config.yaml
hidden_size: 576
norm_eps: 1e-06
tie_word_embeddings: true
MLP neurons of a small language model. Each row is named by its layer, matrix (up: input weights) and neuron, and shows model dimensions 480-575. Each number is 500 + 40 x the weight over its row's rms, rounded and kept within 0 to 999. Numbers have three digits each.
After each neuron's rows, "fires on" lists the tokens most often at its 100 highest values on Wikipedia text that the model never trained on. A number after a token or word is its count.

L4.up492:405550478472549528449493555522460509502526479466499572466458488509576580484498518470449496469607467501470503364536518489432469430463475504500410489495504527427497496460513448523574447543515506508542523478517504449522503501488578499426528448500527473491485511504462422536577594515464412504
fires on: "ab" 14, "ib" 11, "b" 10, "enc" 8, " Ur" 6, "ac" 5

L4.up1298:526502543474532516449478571552464521465518552482521486476503493565546502496449486496440440524478477515488491458527477488516431487428514503516523478548492473628553473489491481524519490436503450441583489453472491572557427488478464491483472538426470453501568467546533493472570551532446456517
fires on: " %" 17, " votes" 11, "42" 7, "43" 6, "41" 5, "63" 4

L7.up1226:504512462439583529531507488496508495499547463502544498524475530479515576555560581504468489470518569525524563580493522501454501472481525504509440486496500509551469481546543478486500564531497490565505437488494520432536498498478490572448351456483530532498496435515496493489526514505512545476
fires on: " " 46, " R" 9, " M" 6

L4.up1897:508548482472479477553501540500492547515512520484423470427554507603476547502437478510504619513512604444496494446522450452519422549496554625509490523480464540527481528442399539543509484496521522497508522560465465471469534468549523436472520586471542569515491485548437473519566610501414463551
fires on: " of" 25, "ul" 11, "ll" 7, "est" 6, "ri" 5, "ur" 4

L4.up484:427524513447557521564411499627514513463479476479441453481523547555493475462442533535482511428544565446561522451508568542469436502512522473500451549515515431475459455509484471499555545520382509525489495484457493547498474396508543556490501460491466531510431422458529413503528556507541499465
fires on: "in" 15, "}" 12, "il" 7, "ip" 6, "k" 6, " round" 4

L4.up242:517465534500470513532470539538549482446448486489534498486459554513531533560553472548447516572538513475470537506550474505504516465504467541535491478526566470482432488502547471456595577509445539458482554505475463498542528429462486463414530489467443569507468461468500527490555544516538474514
fires on: "a" 19, "as" 13, "t" 7, "ant" 5, "th" 5, "ah" 5

L4.up2045:476568523416415465485476560515481501459495416485560505514494486472477472518488502559502509456553436517470437505586525499523484508490434538512530409448546525449541477527488506558461482513498523494550528491475514466421552503500487513408567544460462483499391478567522478453491557530507512548
fires on: " |" 43, "j" 6, "lor" 4, "ta" 4, "z" 4

L7.up1910:416611489480504482432498523578596503487484456481532467500451520541513497449472448461428486504474522490541576524533519470500481431441464525629481527474539562510473525501453505486523546504440560506495541467553477474525510514461544550455583460529472491482491504495547454512523488582461452448
fires on: " of" 99

L4.up2187:540417474445484401495530471517477501505507561504500495500476451515470504564460475496589510461481535492532549530479439579520423410501519477544520523548525512524466524573496580493556502530474559514478517459435492517491466389475478428504479561520532509486398505512602467517477463459474565553
fires on: " of" 21, "ing" 10, "ung" 7, "ed" 4, "ang" 4, " used" 4

L7.up1202:451551561441444598457443494545409515521454457490515542491460518524483518452569525522472432479447488541485564422527499443486428521500518493532454456552550518539459490524499517527511529546449467510459487482538581498493478480473545520513425470553516502515434494522439458494487521564541515504
fires on: " " 41, " goals" 6, " episodes" 6, " appearances" 5, "–" 4

L4.up664:524460519471457533467447496492503512553458468477536447419491500422466529494476473513478543520534535576457488491565497471478528489472501545474504449483502478487486523497513497539526498474445547438554458492464446602443538463497528465480545525588454534562545489483380454500506572425525523577
fires on: " H" 59, " (" 11, " h" 10, " from" 5

L7.up2202:492468469505453510479501437513490508483510464485501436469437524466502465502483501500468525457496457545444529509506550549499485511464521520567488443420519452476530505411481516541571563509487606537519443486438468509515482433539506517439488443605514497523524436524499437475381541516469488553
fires on: " at" 56, " w" 7, " h" 5

L7.up1647:511513503488502502467463461538526559503517496538463549461436571555437500578504423490544482581557522445543559458399532522538477504507502496558426538465488494519518451518450506514544483502476466509523596561496499602489427505565483476517510469533487531505414528493444522538525530517543529518
fires on: " had" 32, " (" 10, " to" 9, " have" 8, " " 5

L4.up38:402494470487466539524523530518481527487503512470510551504491510481502527462555480531432498529485431544557467460517526569483551481479470548546483526535483502554453516481603555504529500484456517486423521530466516467518566571512406464481548446475579552502467464463522491496563500451505436501
fires on: "as" 16, "al" 11, "ah" 9, "il" 8, "in" 7

L4.up922:490526512491605500561475466627569495512461498521468484548430506419542471522495467420521534492511499521518490529511452502480498421536541501538475532452501492524478432509487513481480504529490479505457574495492499538526459519526502467509472491454488479529391613508515445542467461538484534478
fires on: " |" 52, "ass" 5, " of" 4

L7.up927:426520513505462521480503511523434540482420494464541519486518537601444552461467479509473445518498477455591500547510486444494515456502492526495523513475506474435420501512545531606487462532504512563499470595489512498500462493509471555498521501506481473550568539504473508418504533488510501457
fires on: "," 57, " mid" 5, " in" 4

L4.up1864:448549437445483460454458480489459513497529519528525538398504539520455484497440484517508516495464532520453517564545481522477452533424454469538483510439578515524436535480473478505493516517481565557479491537473533557482504455542520504452511489485536488514490532494452451483513545479581527505
fires on: "en" 36, "-S" 8, " Is" 7, "-" 7

L7.up2255:550538480499492453504490598539519582395467443544522497491497528545474510606521453455459461505485525525494554501474554477515494510493539570585564537559527426495510516516529539488494496569503526476502490437451493507447434547569444547502417544522580436538513548482397539466475544448496448526
fires on: " the" 21, " it" 13, " that" 12, "ly" 7, " he" 4

L4.up1125:576582570482473555516503530521489509541539512503490461478480487420477503534586504516471438499509554493532502469513568496472504445455532430578513466502557519529462472502528582489444483437496522458538522510466543448524477513489471424491527506489472521499519515590516480443519551463560559506
fires on: "." 19, "le" 11, "gy" 7, "an" 6, "ou" 6, "a" 5

L4.up2081:427507505421455491418531484463524501478495494494473518488512599503499525522457458447436576528541472561476442550568475493510506453470495541496458485475514488529507468525445519510493496488481488561455486531489491552476514578531494548486469519492502516433547547523519471455444537445546501522
fires on: " of" 50, "-" 8, "/" 4

L4.up792:519520481457540583497457524500497516529537470529440465529501441519443512454552453464448480552471527498490520493559556566554563466503404520454468481475585515560498506527438504479488521495464558479526479414483486516502518500536496472495539485554469558556497539579504441494474533546514535565
fires on: "." 34, "a" 8, "o" 8, "oph" 4

L4.up334:495535453462543493454517477426533536467543476514459537519528532553525596534414449480492510489552477489460434499472472473502469504396500519530493607525551462465458520450524440473547543561432530507547485498478524508494481491525488452430526420488511507460434483443466538494419505499504443486
fires on: "'s" 22, " his" 11, " His" 9, "s" 6, "'" 6, " Her" 6

L4.up1571:508565505451447516377511490541548527536488524455439584475539435482521444560511483616490510471530495437549569534538472481489480441477577499522485516402480464570402522565454549541561562501477542420528502468444542503427524489503454609527558533531472552521437500507479522474449515475465486550
fires on: " of" 22, " New" 8, "(" 6, "N" 5, "eng" 5, "rit" 5

L7.up841:488559518486416511426429524487514537420454542493554550483518530506462509537485485443542542566511543485550516536500545535463469435453513448556570515504517457468505488521524535433520476470495490460489508579450513527471433501582549524450471466471522531414472517512504503473513525535485520514
fires on: "." 64, " in" 7, " (" 4

L4.up1233:466531450484565507514462513420444514366516469572455532479483485457490530520444491491427555483449506591464475514460474503516497505475562502501468477488500483494497551495489479543531484439524490460571465499471431456561472489516545457461505570532523466505510573529548518527480511514545491551
fires on: " G" 44, "201" 10, " head" 6, " g" 6, "k" 5, " Don" 4

L4.up478:493586495488489493475531543497544504399499490527520563491491459420509447483472496523499523589533542569447502542547420490481460491476528488547481466551567550468482515508423532546512577468463533390528490533440540584520462446479469455451451508527542515501381515531582496464444515519472581448
fires on: "lor" 15, "or" 13, "t" 9, " |" 9, "T" 7, "U" 6

L4.up2199:373468520419500536496467539561455515454505520406506497563416551488491587462505566579491528521545445484511483529494505488508495507479436510514459522484524480519551490522456477549454500505493437542492562540533475468509491532502489481480575455556447463526486450482540517394511466537521500467
fires on: " de" 38, "al" 7, "as" 4, "vá" 4

L7.up338:447572474527478518427523537526486525437523462510487488451508525487461495543506465547502460533503519504406504424448556499548515535487505424509525478536474528547527469459455454482551547402447513506493492477499516527496536516553487540494437485524523464556459536553432566513472506525625494574
fires on: " have" 14, " the" 13, " had" 13, "'s" 11, " \"" 7, "'ve" 5

L4.up877:518504485461504461452478509549509539519496479528500554488514515478476500465521425557517489603435579564503567527574523516472483546494524460499452581542451445526558500539474488436543551491496498450520450516477485540531424498539555457489421446558476526480527520522460512478471505517471566534
fires on: "." 63, "re" 8, " co" 5, "loan" 5

L4.up181:436481414471482490470511477397453527543538454528479602480469448479502509524403527517525574452513532465512570442509484508515530466407445558487494510507476518496433552508442587507563509517404546485471439494461441575475453500545524541514498524553509526532513542485479409423509547473498574542
fires on: " high" 27, " High" 18, " well" 16, " Sub" 13, " sub" 7, "ub" 4

L4.up2056:465505467456439473480495448506507559402554441473504466495442471484474555512513462495480453500465467545484528506526506486481494537500511534498506546505511452502519556459544468523504490516480534424543534474518450555576484539512511487402458492523535531497537512469435518517590472574469575564
fires on: " to" 20, " of" 11, "." 11, " the" 11, "ly" 5, " he" 4

L7.up986:494540501492497455564468498511585556534446462571501461435486449459482550517545448411443574497512491472531464567446454515477479482540577560483469518500475495527497547457483535441538501487482512532533541522489457456544492466505535471429533479481489487517434507513477429432482558529493471557
fires on: "," 22, " |\n" 16, " |" 9, " to" 7, "\n" 4, ";" 4

L7.up853:426482517511445511503517449515465567450491517490521520492476539462442483493474459533550524476507550472509561453532536419517564498481446497570519507477541533476487481588542552557508472437532546474488495527512498525506468452514494437468529440491515492475467499479438504457489493502491450495
fires on: ")," 15, " in" 11, " of" 11, " =\n\n" 9, " a" 9

L7.up2218:514465508507493507485494452509465502466424494470484480472513526516500463529540510493507648520534428435518500500588555535497456452491518479610503533514521464495504478487499519489506531424511497581511520485472516538496517487589579527496541490476420488480500466444556449458512457477549428453
fires on: " on" 17, "," 17, " of" 10, " =\n\n" 10, " (" 8, ")" 7

L7.up2173:612593514497497527458482521567465507438457456531510515463524516556520514578519525475523555515453585501484535454558467499535500464566501465513489490496569530489480584526502501479479436538487452458491525520538591541548498537515516514520486444518487518568460491509503565498526480572557466445
fires on: " time" 20, " to" 11, " least" 6, " years" 5, " as" 4, " have" 4

L4.up2247:531523465502496416455529478507488533497493492458483501470546436472447499568523508551490534448501538465518495560503453532465433480464501478560521574542502513544504513482565511452526507435479526464534513554524480521471497502523515470472622488447483525454471536514517503455471545492491418535
fires on: " for" 43, "s" 12, "w" 8, "l" 5, "g" 4, " of" 4

L4.up526:457493473477473469484486532493520565472528499513485539543467525510436608497396448507496533477581504515493514520474584468590458470395496491534517567517550549411506449514568521540463511563463512581457508527440510519504494475468510524482495444569531544444503521491554476474481525496482502480
fires on: "'s" 32, " of" 11, " from" 8, " his" 8, "'" 6, ".," 4

L4.up228:449488442439539516479541483481473542420490491538498593484556570583519571537486489480446539455529531499479540452516460457514486515435530497475499512355513507471408475424485504501496524482431594493485458509469519505516435475501437506500527536516524578562499535522487523503544516533517536538
fires on: " high" 21, " High" 18, "b" 9, " Middle" 5, " sub" 4

L4.up617:520523515499469503496425496470496536563506562475457549401524503524425508494516510552555499481462532430527498540524494513423447443459444576480496500493507537469477503485437538538515532455439529502487505579491529498553494423538565491430528478524508571507449468506503480456520524511510529532
fires on: " under" 25, " per" 12, " in" 8, " Con" 6

L7.up1248:522534547459514501499434506572471516505475510428492464567486499498512486500518430468478529477455540465535541509492514394557521438442528451532493547463516438512482517504480470554520512523489516532552424430512497478516532490467511526437514522418486533527494439549473491465524480536437479524
fires on: " of" 98

L4.up298:434537499482502516490475522534474506528496522584501528450473467508550513500524511465479473465539549467503518488510449463542464481521494506548538466461571510494469440520434514493543570501471514530519533495407509544505496464483471478429444559550539542463469538501499477550528563531485541523
fires on: "ur" 22, " of" 11, "ar" 8, " Tur" 6, "ier" 4

L4.up1270:518491510462460513460498481499519560494461485451452514465530612464501566487539530592484480510481547461558540518438487499492469468475515539500507431521483477509472500425516490523436551516454508507504541619456482532464521459520568538505534484517454464487517531469473401480496534497532446529
fires on: "," 32, " of" 18, " (" 7, " Jan" 6, "aw" 4

L4.up1076:457522476463481476494491466534533493507479422496422452512459533465546507498503542539520456441532506477525467514498520506559517496442498519503503542491510507516505443541542555468593494518459487511519503498504488481571469458573518462457477519524445468449460549561451433524448518499516480521
fires on: "." 76, "il" 6, "l" 4

L7.up2108:457481507482443564461465506537511552473519518423469501508540508473530468514467529535517467513434498441496459505497495484503598418418481485490455553526525487511465482517468549498476433458451538512505483549526489581458532466579554533518582542515442509455482522539520532488503493493530483559
fires on: " (" 77, " of" 9, " inc" 4

L4.up1315:455523564449501469460497496508524527517458466459441536526454491489491590491467476491449554477483442550516511538483485522442454556455533466507446525434527557465467466555474457564518492482497562450518570487479475498498508478455452507470449501476537470516543459521492508438513502509459464564
fires on: "i" 17, "ing" 11, "." 10, "y" 7, " the" 7, "ic" 5

L4.up1277:542501470507463516543448530498505543544504436476469493455516503478390581516544480503462494457505454537576492585460527450414482408522455464520421540510490500450499506492515497472449458444502458504526518559469495491443501488500515508553524578516525503547532519528528504495542565515554469533
fires on: " at" 23, " between" 11, ";" 10, " along" 8, "." 6